Part of a small language model's weights.
Size: width 384, 6 heads of 64, MLP 1152 tanh GELU, vocabulary 16384.
Architecture: RMSNorm before each block, learned positions, biases.
Training: a variant of Adam for these matrices, 5705 steps.
MLP neurons of a small language model. Each row is named by its layer, matrix (up: input weights) and neuron, and shows model dimensions 208-271. Each number is 50 + 15 x the weight over its row's rms, rounded and kept within 0 to 99.
Before each neuron's rows, "fires on" lists the tokens most often at its 100 highest values on Wikipedia text that the model never trained on; "fires after" lists the tokens most often just before its 100 highest values on Wikipedia text that the model never trained on. A number after a token or word is its count.

fires on: "1" 82, "2" 8, "0" 7
fires after: "2" 58, "3" 21, "1" 7, "4" 6
L17.up578:51 55 34 50 52 51 37 45 39 48 50 50 69 40 35 58 37 75 31 52 52 43 49 33 56 51 75 64 35 63 72 33 49 42 74 60 51 32 56 58 52 50 30 60 41 16 49 52 69 72 43 53 47 48 53 49 71 48 36 33 73 45 50 74

fires on: "2" 33, "9" 18, "0" 13, "4" 9
fires after: "9" 19, "0" 18, "." 18, " " 10, "2" 5, "6" 4
L21.up446:54 81 54 15 33 42 65 47 79 35 58 41 59 54 49 52 30 69 80 33 47 65 70 65 33 29 61 30 55 54 59 25 40 60 63 65 29 50 39 75 43 49 31 51 61 39 45 61 68 64 37 69 52 46 57 67 43 62 37 46 66 58 16 76

fires on: "k" 16, "t" 14, "s" 9, "e" 7, "q" 6, "T" 6
fires after: " (" 26, "{" 20, "(" 10, " \"" 8
L17.up1039:48 46 54 39 50 47 68 54 44 73 74 24 69 58 36 60 69 69 44 56 28 35 42 49 68 42 63 49 43 80 64 22 43 06 56 15 38 79 43 56 47 55 35 51 49 40 58 64 35 31 04 52 43 53 76 50 28 40 45 39 47 49 38 52

fires on: "==" 80, "===" 7
fires after: ".\n\n" 53, "\n\n" 10, ").\n\n" 7, " |\n\n" 6
L10.up859:41 41 46 20 36 41 51 66 20 67 26 53 76 52 56 43 49 60 58 36 34 29 27 58 35 39 48 67 61 48 46 48 69 54 41 21 59 43 50 69 31 31 64 62 52 00 41 55 56 16 61 57 47 41 66 60 48 50 44 87 69 48 71 49

fires on: "6" 23, "9" 19, "3" 12, "5" 7, "8" 7, "7" 6
fires after: "8" 42, "7" 23, "th" 8, "2" 5, "4" 4, " tenth" 4
L17.up322:58 35 88 49 31 21 56 49 38 54 26 42 53 66 55 59 54 41 59 39 52 35 70 57 74 31 51 44 45 37 63 32 37 66 61 43 56 66 44 51 50 67 07 46 31 26 61 39 44 53 54 52 69 36 51 53 43 63 47 47 71 54 49 67

fires on: "0" 46, "1" 35, "2" 10
fires after: "9" 54, "7" 14, "8" 11, "6" 8, "5" 5
L17.up243:69 34 66 53 19 48 28 53 49 54 48 38 43 56 26 82 62 63 43 68 48 52 26 24 33 52 74 75 46 59 49 51 36 57 59 47 62 35 59 44 73 56 48 76 53 41 69 41 58 38 38 41 64 54 42 48 73 25 14 42 60 55 42 45

fires on: "9" 29, "s" 16, "8" 15, "S" 12, "0" 4
fires after: "1" 46, " (" 12, " \"" 7, "2" 4
L20.up85:52 75 55 45 27 48 46 64 35 30 65 68 38 35 57 58 40 52 85 25 40 51 42 50 55 51 38 41 35 44 61 48 62 23 47 55 23 73 25 39 77 28 48 45 65 42 40 54 51 49 69 62 37 33 71 42 45 36 44 33 55 55 87 60

fires on: "0" 17, "1" 14, "2" 13, "5" 10, "4" 8, " II" 6
fires after: "1" 22, "2" 20, "0" 15, "9" 13, " War" 7
L21.up1090:58 74 81 44 44 44 09 43 49 79 60 70 71 82 56 79 44 47 67 39 66 27 48 49 25 48 59 32 58 67 53 38 56 44 84 57 23 43 56 42 63 58 42 35 55 13 57 45 43 56 64 75 53 47 28 45 58 24 48 32 58 52 53 67

fires on: "B" 24, "G" 13, "H" 12, "m" 9, "W" 7, "R" 6
fires after: " \"" 38, " (" 10, ".\n\n" 9, " (\"" 5, "==\n" 4, "\n" 4
L20.up741:42 62 53 27 64 50 44 47 43 46 41 63 70 71 47 61 47 40 57 53 61 60 61 63 53 30 46 35 63 58 43 27 35 28 80 73 46 89 76 82 51 64 36 38 91 35 45 42 62 49 29 58 26 64 46 42 40 43 62 45 58 24 74 37

fires on: "1" 28, "0" 15, ";" 10, "2" 8, "3" 7, " " 5
fires after: " " 32, "0" 25, "1" 12, "5" 5, "3" 4, "2" 4
L22.up283:21 66 58 45 50 45 46 44 48 57 48 51 65 72 42 47 44 34 66 26 60 40 60 80 33 51 66 38 29 45 33 69 62 34 64 57 51 61 54 36 53 34 53 57 32 38 53 49 57 39 44 76 54 50 64 56 50 25 50 47 65 66 35 52

fires on: " |" 22, "." 19, "0" 13, "," 11
fires after: "0" 50, "1" 10, "6" 4
L22.up568:49 69 45 23 46 38 51 53 39 64 59 42 56 36 53 58 41 79 52 27 40 54 54 76 58 58 53 51 66 41 38 29 59 50 47 32 55 66 31 58 32 46 45 47 71 31 77 50 75 56 42 59 73 64 66 27 51 47 12 71 64 33 85 58

fires on: " " 73
fires after: " to" 24, " of" 10, " than" 7, " over" 6, "On" 4
L17.up358:43 40 47 38 54 69 39 74 52 55 46 68 26 55 60 59 53 45 37 45 62 61 61 53 58 24 72 45 35 31 47 37 51 57 68 29 27 83 58 42 41 43 46 33 57 42 36 29 32 57 54 38 68 61 64 32 42 45 44 81 60 41 48 14

fires on: " In" 35, " which" 27, "In" 16, "\n\n" 4
fires after: "." 35, "," 17, ".\n\n" 11, " of" 5
L8.up730:62 40 51 47 42 31 53 73 27 53 44 72 76 51 47 89 34 42 75 11 51 36 46 55 79 25 44 62 42 51 78 57 37 18 57 61 50 50 56 74 55 62 56 37 65 57 53 57 45 30 56 52 45 57 46 53 47 50 62 67 33 38 55 49

fires on: " the" 36, "The" 19, "===" 13, "=" 12, "==" 10
fires after: " |\n\n" 19, "\n\n" 16, " of" 8, ".\n\n" 7, " at" 4, " in" 4
L10.up509:36 60 42 34 50 44 36 48 18 55 33 65 63 63 59 41 45 44 59 51 22 54 37 60 29 31 59 38 65 74 40 57 51 37 61 05 32 56 55 66 35 53 35 67 61 44 42 57 48 49 47 56 67 14 64 91 44 47 47 51 56 56 54 71

fires on: "==" 88
fires after: ".\n\n" 38, "\n\n" 19, " |\n\n" 19, ")\n\n" 4, ").\n\n" 4
L17.up325:41 73 83 59 40 46 34 56 51 44 39 64 74 73 57 56 45 43 52 59 12 37 71 41 61 28 50 67 38 66 71 48 40 51 76 48 35 50 72 67 54 63 50 56 49 39 40 24 65 46 74 80 61 26 64 48 66 58 50 70 66 55 39 56

fires on: "B" 17, "R" 17, "T" 12, "S" 11, "M" 8
fires after: " \"" 26, "\n\n" 20, ".\n\n" 11, " (" 9
L19.up570:62 52 55 46 45 71 30 46 29 50 42 43 51 64 47 52 77 45 46 36 34 41 51 37 68 49 49 50 22 37 69 37 54 20 44 69 28 85 58 51 40 35 37 56 66 24 57 32 55 22 41 47 29 42 57 42 32 63 45 54 45 47 49 54

fires on: " " 63, "0" 32, "1" 4
fires after: " |" 45, " " 30, ";" 18, "+" 6
L19.up695:63 64 58 49 40 53 22 35 62 57 50 39 66 78 02 57 42 85 66 67 39 30 40 75 62 41 62 41 56 52 34 64 35 25 56 73 41 44 45 38 54 52 38 31 44 52 79 57 28 30 61 65 53 69 68 26 59 39 43 46 54 57 12 33

fires on: "==" 51, "===" 11, " n" 6, "F" 6, " also" 4
fires after: ".\n\n" 23, "\n\n" 13, " |\n\n" 12, " (" 7, ")\n\n" 5
L8.up768:44 60 57 74 26 69 46 48 42 56 59 45 71 69 54 55 29 70 56 47 38 29 37 36 39 46 64 27 65 56 29 44 48 49 63 49 63 39 83 81 50 51 45 52 63 29 27 36 53 49 44 61 55 35 54 59 41 49 28 34 47 33 69 75

fires on: "|" 90
fires after: " |\n" 79
L10.up1040:51 46 49 17 41 43 40 60 57 31 00 67 42 48 29 56 56 48 43 43 28 35 56 53 34 43 59 43 56 71 69 38 56 44 70 52 49 55 47 51 36 30 63 65 37 39 80 46 39 28 60 35 56 26 67 53 46 46 53 57 50 50 40 56

fires on: " " 42, "–" 38, " |" 5, " to" 4
fires after: " |" 35, "1" 10, "7" 7, "5" 7, "0" 6, ";" 5
L21.up490:64 57 41 47 63 25 36 66 41 74 28 57 71 43 50 75 70 53 56 48 66 50 75 49 79 77 45 70 48 63 58 48 31 56 74 43 40 39 34 56 47 46 47 18 68 24 64 37 59 63 54 49 82 56 52 61 42 37 51 46 72 73 43 58

fires on: "9" 22, "0" 18, "1" 16, "2" 7, " of" 7
fires after: "1" 66, " over" 10, " one" 4
L19.up767:39 89 58 45 38 23 53 52 65 66 80 70 32 61 41 53 53 55 38 53 56 56 53 37 51 29 42 53 63 33 47 57 55 47 93 53 56 55 83 54 64 42 49 29 35 38 49 38 63 55 71 44 48 65 47 57 36 58 50 36 49 50 77 51

fires on: " " 91
fires after: " |" 67, ";" 17
L22.up758:48 66 22 60 41 60 62 52 38 55 33 33 63 21 53 46 52 40 51 40 51 52 45 69 71 71 71 22 69 61 38 49 19 52 73 34 29 47 56 40 45 38 39 30 47 56 40 44 41 26 44 44 67 62 43 42 63 54 61 26 56 74 46 59

fires on: " the" 41, " his" 20, "-" 5, " " 5, " its" 5, " their" 4
fires after: " of" 16, " In" 12, " during" 11, " in" 9, " for" 6, " During" 4
L17.up97:70 59 72 44 56 74 49 70 31 49 43 54 35 85 44 64 63 41 58 67 44 72 62 66 66 47 48 55 37 45 48 35 67 12 40 58 18 51 55 64 42 64 52 53 47 48 17 31 40 25 45 59 42 27 63 31 12 61 29 57 54 53 64 48

fires on: "0" 53, "1" 18, "." 6
fires after: "0" 52, " " 11, "2" 8, " S" 5, " s" 4
L19.up44:59 21 46 64 51 43 39 54 42 74 54 26 78 79 16 38 68 52 44 27 48 38 62 63 43 66 58 55 50 43 22 57 41 36 61 38 50 71 76 16 34 52 41 44 38 62 29 48 39 42 53 59 74 49 66 66 59 59 59 63 51 49 44 53

fires on: " |" 52, "|" 9, " " 9, " Apps" 7, " GF" 5
fires after: " |" 29, " " 23, " |\n" 7, " Apps" 6, " Goals" 5, " Cup" 4
L10.up121:53 37 44 44 45 44 30 55 46 35 28 52 51 49 51 64 68 19 53 52 50 36 66 64 20 13 45 51 75 61 49 72 45 34 61 56 26 20 46 51 17 39 39 43 54 68 81 49 51 58 54 35 39 39 75 25 42 53 46 24 39 28 51 99

fires on: "9" 37, "0" 20, ":" 16, "1" 8, "," 4
fires after: "1" 70, "ondon" 8, " " 5
L17.up1041:46 82 62 58 47 36 65 31 29 70 59 63 79 59 42 75 42 65 54 61 46 50 48 36 47 42 66 61 47 59 51 76 59 54 54 36 53 30 54 64 69 40 48 57 34 39 46 47 55 49 84 49 40 77 65 36 61 62 55 41 59 51 80 46

fires on: "0" 75, "," 10, "5" 7
fires after: "0" 47, "," 22, "5" 10
L21.up163:55 68 55 42 12 41 51 57 32 51 55 62 82 78 54 69 21 62 92 26 46 67 42 60 39 34 72 47 34 37 56 12 47 41 54 36 44 68 54 69 57 38 56 57 78 32 77 30 56 42 43 56 85 60 66 36 40 47 50 57 45 51 61 53

fires on: " " 73, ":" 16, "-" 4
fires after: " |" 49, ";" 10, "2" 8, "3" 6, "dale" 6, "4" 5
L21.up481:45 43 49 53 54 44 27 64 45 47 68 45 50 68 24 25 63 46 49 50 57 43 41 61 50 59 47 50 54 47 27 57 46 63 63 59 69 71 55 44 55 53 45 40 55 51 30 77 36 65 63 77 36 55 64 52 52 43 48 45 40 62 40 39

fires on: " " 50, " he" 33, "-" 5, " and" 4
fires after: " |" 42, "," 15, ";" 8, "0" 6, " where" 5
L22.up296:48 47 35 77 67 41 59 48 60 51 60 25 69 19 35 36 53 45 50 61 72 50 49 22 52 64 52 55 57 55 36 46 66 15 51 55 54 48 47 17 68 43 53 17 42 55 75 55 45 44 63 64 54 66 52 44 40 51 51 60 30 81 41 62

fires on: "." 97
fires after: "4" 18, "2" 16, "8" 13, "3" 12, "9" 9, "1" 9
L21.up542:69 62 52 29 23 44 51 54 45 61 31 50 57 33 12 51 53 66 56 48 39 16 71 39 75 49 62 60 54 49 62 29 31 56 59 47 15 49 34 52 50 63 30 56 58 47 55 46 44 35 57 64 68 48 44 51 77 44 65 14 68 67 50 74